Part of a small language model's weights.
Architecture: biases, normalized queries and keys.
Training: a variant of Muon for these matrices, 364M tokens.
MLP neurons of a small language model. Each row is named by its layer, matrix (gate and up: input weights; down: output weights) and neuron, and shows model dimensions 48-143. Each number is 128 + 24 x the weight over its row's rms, rounded and kept within 0 to 255. A neuron's up and down rows have the sign that makes its largest values positive.
Before each neuron's rows, "fires on" lists the tokens most often at its 100 highest values on Wikipedia text that the model never trained on.

fires on: ",", " –", "1", " and", " -"
L3.gate161 [151 109 116 118 119 130 125 107 151 138 144  89 158 159 144 149  99 119 150 156 120 111 130 127 116 116 125 120 110 115 137 149 142 113 109 136  94 162 128 137  98 112 154 133 191 105 135 120 112 131 158 139 105 143 139 127 138 145 140 130 161 106 155 188  97 145  61 133 106  77 148 110 120 166 132 117 146  91 150 116 123 132 114 105 146 110 158 102 103 113 139 152 117 144 144 136]
L3.up161 [194 132 101 102 126 126 141 113 136 115  93 125 164 177 154 117 144 125 128 139 166 131 135 122 127 104 117 136  91 108 135 173 144 150 143  89 123 129 101 137 124 126 147 103 166 104 138  80 129 114 125 168 101 158 107 120 138 177 147 142 134 103 172 157  99 130 101 138 112 119  97  97 153 131 120 104 103 101 161 126 137 153 100 101 110 114 132 143 129 143 130 131 117 128 166 154]
L3.down161 [106 124 144 111 117 115  97  67 143 128  96 130 131 138 159 149 117 117  91 144 121 136 147 104  92 171 160 122 168 117 150 126 118 138 125  99 138 121 157 115 153 136 118 111 125 152 144 125 147 128  93 157 103 120 129 148 155 126 134 140 175 174 116 113 136 119 134 126  76 118 129 170 158 110 143 112 155 156 128 118 144  94 155  99 110 116 152 139 132 107 181 157 158 124  99 112]

fires on: ")", "\""
L4.gate54 [124 166 131 137 137 175 125  87 117 147  87 136 108 111 153 175 174 134 153 137 124 100 129 118 103 117 138 139 113 140 105 132 160 109 122 105 111 101 120 152 123 146 152 101 113 108 134 147 128 122 118 150 139  78 122 128 132 134 115  97  81  84 155 137 128 130 105  88 142 144 127 136 125 146 113 141 138 103 164 147 159 121 147 108 153 106 144 130 107 125 173 127 151 144 119 149]
L4.up54 [146  72 153 111 111 135 154 154 159 121 108 124 157 161 139  93 138 131 129 136 177 146 104  96 129 126 128 132 174 114 122 132 174 160 104 143 110 144 144 137 129 107  97 133 128 148 144 126 140 106 161  91 124 142 155 128 140 144 141  92 133 155  79 127 120 114 128 134 124 121 125 115 130  85 132  82 155 125 138 105 153  84 112 119 135 109 105 122 134 106 114 141  86 140 103 109]
L4.down54 [105 149 116 116 132  88 101  82 120 204 153 152 126  94  85 140 166 112  84 135 123 159 134 160  84 146 118 116  98 134 155 154 140 148 111 159 169 163 108 121 108 120  99 136 141 125 155 118 155 152 106 158 130 122 105 146 151 129 122 108 111 112 130 161 115 155 114  79 103 183 131 170 155 137 127  96 150 125  90 145 177 124 118 102 116 166 120  98 121 127 115  88 135 128 142 144]

fires on: "el", "a", "ra", "ro"
L8.gate156 [144 137 113 133 154 124 174 121 109  82 151 111 168 163 154 151 127 133 142 126 148 150 131 125 142 127 145 128 118 153 136 107 138 119 139 114 147 102 158 156 116 108 128 133 107 138 109 139 135 128 132 159 140 159 172 113 128  85 112 130 175 166 132 105 159 204 149  90 104 133  85 154 135 126 147 112 134 114 142 142  95 130 151 126 131 114 118  92 144  96 148 117 144 142 161 182]
L8.up156 [ 94 170 109 164 126 165 146 116 153 155 144 100 155 145 131 135 136 101 142 115 150 112 154 126  77 132 116 147 132 105 160 109 125 152  82 114 152  96 139  96  86 119  87  77 135  54 108 141 143 147 110 125 169 149 121 138 122 112  86 143 140 138 134 133 126 147 133  93  87 111 140 150 111 146 140 110 130 121 124 130 108 108 152 173 159 119 151  99 134 155 115 100 126 139  98 110]
L8.down156 [100  88 117 121 142 104 127 131 127 132 173 114 129 101 124 116 121 124 100 145 137 133 108 130 112 143 142 141 151  92 127 150 132 129  81 156 113 144 126 142 174 149 129 114 190 187 161  91 159 157 114 138 103 154  98 169 139 102 126 151 123 147 144 136 134 118 138  91 129  83 169 112 148 129 133 157 110 176 120 118 152 125  82  98 142 107 166 170 146 135 143  76 122 147 106 176]

fires on: ",", " and", "),", ";"
L6.gate119 [142 125 116 171 116 121 146  90 120 132 117 132  97 132 138 137 170 159 113 138 145 146 171  97 147 146 142 110 104 135 103 139 114 156 107  93 102 123 152 107 154  89 145 149 111 133 155 110 103 153 124 103  80 137 161 102 156 117 144 145 139 102 182 122 130 139 119 126 130  93  94  88 163 164 148 134 107 112 130 138 145 128 104 141 128 153 118 182 125 134 160 123 123 106 172 135]
L6.up119 [144 104 101 147 139 113 118 102 145 149  82 133 125 117 154 139 134 109 137 120 106 140 124 114 117 120 139 154 107 138 148 167 121 140 140  94  99 103  72 102 105 124 175 154 112 116 126  86 145 134 108  80 146 120 134 123 115 173 123 138 154 140 184 172 133 113 123 115 123 126 127 144 171  97 145  90 117 138  99  94 161 117 101 134 148 132 106 144 132 127 124 130 100  92 123 167]
L6.down119 [127  98 135  86 129  82 150 118 141 120 128 107 131 161 141 121 131 121 115 164 106 126 127 170 132 115 102 108 147  61 146 100 130 152 127 102 146 112 109 114 135 131  94 164 130  91 113  84 130 131 113 134 153 168 105 149 129 150 108 114 173 157  91 135 150 158 121 107 141 127 125 187 147  83 108 143 115 102 126 106 137 142 155 125 118 127 122 155 140 116 114 179 139 131 105 176]

fires on: " t", " comm", " T"
L5.gate506 [154 122 143 114 129 146 133  97 151 150 128 182 133 140 114 140 148 131 128 110 127 125 123 101 117  92 151 109 117 126 161 164 148 148 106 129  79 157 119 103 125 111  96 109 123  99 165  87 113  95 124 121 116 134 104 129 138 166  99 131 119 118 137 140 151  86  87  98 146 152 117 109 122 118 134 116 112 133 141 146  89 146 144 169 123 107 128 131 121 122 141  90 119 108  99 120]
L5.up506 [126  99 125 130 138 152  95 150 114  92  94 147  95 118 102 144 140 101 137  73 153 134 120 114 118 138  98 136 121 124 109 142 144 139 122 158 103 131 121 186 113 137  93 133  92 130 138 176 110 141 150 137 112 122 114 137 119 154 120 137 119 102 101 123 157 122 150 116 112 137 115 103 128 140 101 115  87 166 155  87 146  76 170 127 147 105  92 123 118 129  90  94 128 141 131 112]
L5.down506 [105 139 118 132 123  80 130 154 142 128 100 121 136 170 106 117 141 128 157 106 180 104 130 137 117 143 136 106 131 135 154 146 155 147 135  75 105 149 117 138  87 113 142 113  91 149 167 138 145 143 135 128 140 168 134 100 138 100  95 147 117 124 173 124 104 142 164 119 137 124 127 126 121 126  80 146 148 119 163 103 132 135 154 134 101 149 120  63 128 125 110 132 127 117 125 113]

fires on: " l", "a", " L"
L10.gate494 [134  99 136 134  94 142 193 105 117  93 100 156 173 149 133 103 164 144 116 105 111 171 114 117 139 108 148 111 125 130 146 157 156 115 104  98 109 122 141 119 121 125  93 143 128 113 136 115 111  98 140 117 120  90 143 139 127 135 142 144 101 136 150 109 169 117  90 109 127 123  85 154 157 144 146  87 149 105 136 165  59  91 116 146 172 118 106 120 141 167 164 146 125 124 149 136]
L10.up494 [114 146 162 162 148  76 102  95 127 105 128  88 133 127 112 154 122 140 156 115 140 108 100 145 116 156 104 134 136 112  96 113 138 130 124 131 119 138 166 106  81 149 111 107 124 131 150 136 145 146 143 109 146 152 149 171 151 148 149 155 129 154 114 151 143 111 138 110 123  89 137 151 100 168 106 124 144 157 114 117 140  99 121 162 170 134 107 130 132 111 166 105 158 134 150 199]
L10.down494 [102 106 127 159 168 109 110 137 152 172 141 103 147 125 120 139 117 156 140 140 150 164  74 115 159  99 125 119 142  95 144  92 117 147 128 128 146  95 149 135 150  81 106 140 112 105 126 138 108 135 138 119  77 134 116  97 151 137  79 171 175 125 146 145 147 118 140 111 179 138  97 132 130 128 143 100 121 131 104 129 114 137 142 111 105  98 146 142 176 148 135 139 110  79 147 116]

fires on: ",", " and"
L3.gate281 [155 142 146 142 133 135 164 114 130 105  99 143 163 121 105 108  81 119 147 153  92 127 133 105  97 125 147 131 133 138 116 147 100 149 109  91 106 150 106 103 120 105 150 132 192 184 163 123 120 157 137 119 150 119 173 106 129 162 166 145 152 111 137 145 145 154 136 124 118 163 172 161  97 148 111  79 105  81 125 114 113 128 116 117 128 121 106 149  94 110 108 162 117  97 151 119]
L3.up281 [130 160  91 168 151  98 130 112 156 142 124 135 142 147 161 154 135 130 119 168 135 129 165  99 145 101 147 138  95 142 100 117 109 164  94  97 133 122 130 102 150 104 108 152 181 166 134 102 132 128 116 111 156 129 140 147 132 118 149 137 147 145 134 113 115 127 108 110 117 135 142 133 115 135 121  94 107 139 133 156 142 160 131 132 125 142 147 142 155  93  84 186  97 162 115 105]
L3.down281 [107 137 155  86 110 115 119  67 102 120 146  98 125 162 135 144 126 131 130 154 132 168 159 125 131 136 144 115 118 121  82  86 141 134 128 106 144 126 134 101 112 145 162 112 131 121 115  80 158 159 147 167 157 136 162 152 155  99 152 194 141 149 163 145 119  94 172 131 122 144 117  97 169 148 137 160 132 146 140  94 113 136 141 138  95 119 123 103 116 141 118 159 151  95 141 158]

fires on: " C", " comp", " T", " Comp"
L10.gate427 [103  81 162  96 131 147 124 103 143 149  81  92 131 119 135 118 140 118 116 133 124 137 115 108 143 118  93 146 167 108 168 144 132 170 123 110 115 151 139 166 152 137 106  81 114 141 105  87 138 159 139 173 114 148 114 109  94 151 105 116 132 121 156 123 185  99 118 102 189  86 135 122 132 138 120  99 150 131 128 122 112 142 165 157  65  96  95  95 127 156 131 122 166 105  89  97]
L10.up427 [131 123 139 137 161 129  96 124  87 105 124 138 113 123 169 145 187 108 139 100 150  89 111 136 150 126 118 127 121 135 131 121 140 143 162 130 155 123 107 125 185 127 123 126 149 127 131 108 149 147 148 159 185 127 108 136 154 185 130 125 104  85 157 149  99 137 124 114 151 138 142  91 110  99 100 166 149 192 176 115 158 128 127 112  62 102 108 121 116 118 159 121  95 107 146 142]
L10.down427 [107 150 123 105 131 167 100 131 127  69 121 108 112  97 157 156 115 105 126 150 146 114  67 147 145 120 138 142 114 143  96 120 148 135 112  99 127 158 154 141 126 131 118 115 100 123  99 106 182 142  90 149 127 107  73 119  82 115 157 110 119 115 168 170 144 181 159 132 131  74 124 156 150 144 153 136 152 116 102 168 118  80 136 136 127 130 113 137 140 147 133 179  99 121  83  99]

fires on: " cont", " t", " pat", " Pat", " Cont", " episode"
L3.gate35 [122 134 162 100 124 105 116 122 139 126 107 192 112 170 169  80 127 134 143 120 109 151 140 128 143 115 124  95 152 167 123 153  93 121 123 123 141  88 142 154 149 130 188 118  88 158 163 143 115 142 149  67  90  96 114  85 136 107  99 155 108 123 127  72 167 114  74 107 103 115 174  85 121 113 165 125 134 128 173 134 135 142 170 161 127 117 117  83 123 147 139 115 121  99  95 141]
L3.up35 [147 162 132 137 123 119 104  80 126 126  79 102 117  98 148 159 162 120 131  97  86 121 149 125 168 127 109 155 152 118 140 153 141 150 177 177 152  88 100 139  83 150  96 148 158 125 136 125 119 115 113 147 110 127  90 121 133 134 117 110  98 164  90 137  94 137 140 119 135 131 117 130 121 120 127 123  99 156 128  88 119 123 151 126 119 165 158 130 139 114 122 123 123 131 130 157]
L3.down35 [101 112 135 136 120 104 155 120 172 139 105 138 168 118 111  91 130 121 132 140 119 149 112 152 118 112 137 126 118 106 120 123 102 144 199 131 157 141 137 135 129 165 123 137 120 137 133 127 156 147 130 138 101 193 152 104 133  94 153 143 145 126 102 141 156 135 107 106 107 166 112 102 132 117 164 141 148 151 104 115 147 168 154 126 130 118  98 147 100 155  92 140 111 116 105 133]

fires on: " I", " II", " III", "ps", "V", ")"
L6.gate422 [119  76 126 145 141 155 140 121 125 127 130 152 155 128 152 163 166  67 124 166 105 107 154 141 140 134 133 153 113 138 111 133 125 145 105 188 133 131 101 179 143  97 128 115 113 137 142 127 160 108 127 142 108 126 127 136 180 137  70 121  79 106 156 140 172 134 133  85  96 165 142 100 143 151 105  92 157 158 113 135 138 116  90 113 145  84 166 120 122 101 154 146 113 168 123 133]
L6.up422 [136  94 142 181 161 136 126 158 158 130 155 134 107 200 140 153 122 114 142 145 135  98  92 110 127 132 131 116 127 119 145 110 140 112 135  96 115 109 172 103 144 142 120 126  99 135 142  99 131 135 154 122 107 104 164 125  58 117 142  87 120 143 105 140 117 166 103 160 129 142 140 162 145 109 104  93 138 139 128  97 173 161 109 105 107 148 117 132 145 108  96 171 120 103 154 109]
L6.down422 [ 86 158  91 111 134  67 107  75 127 142 119 154 135 139 119 143 136  64 124 130 161 121 151 140 127 127 130 137  98 132 151 147 152 141  94 131 155 124 119 166 116 135 116 166 152 173 123 133 136 122 127  99 138 164 124 121 135 124 140 103 116  84 131 163  67 156 133 128 128 123 131  97 140 145 107  69 153 126 161 140 139 117 135 100 148 110  84  97 101  89 161 142 109 157 118 131]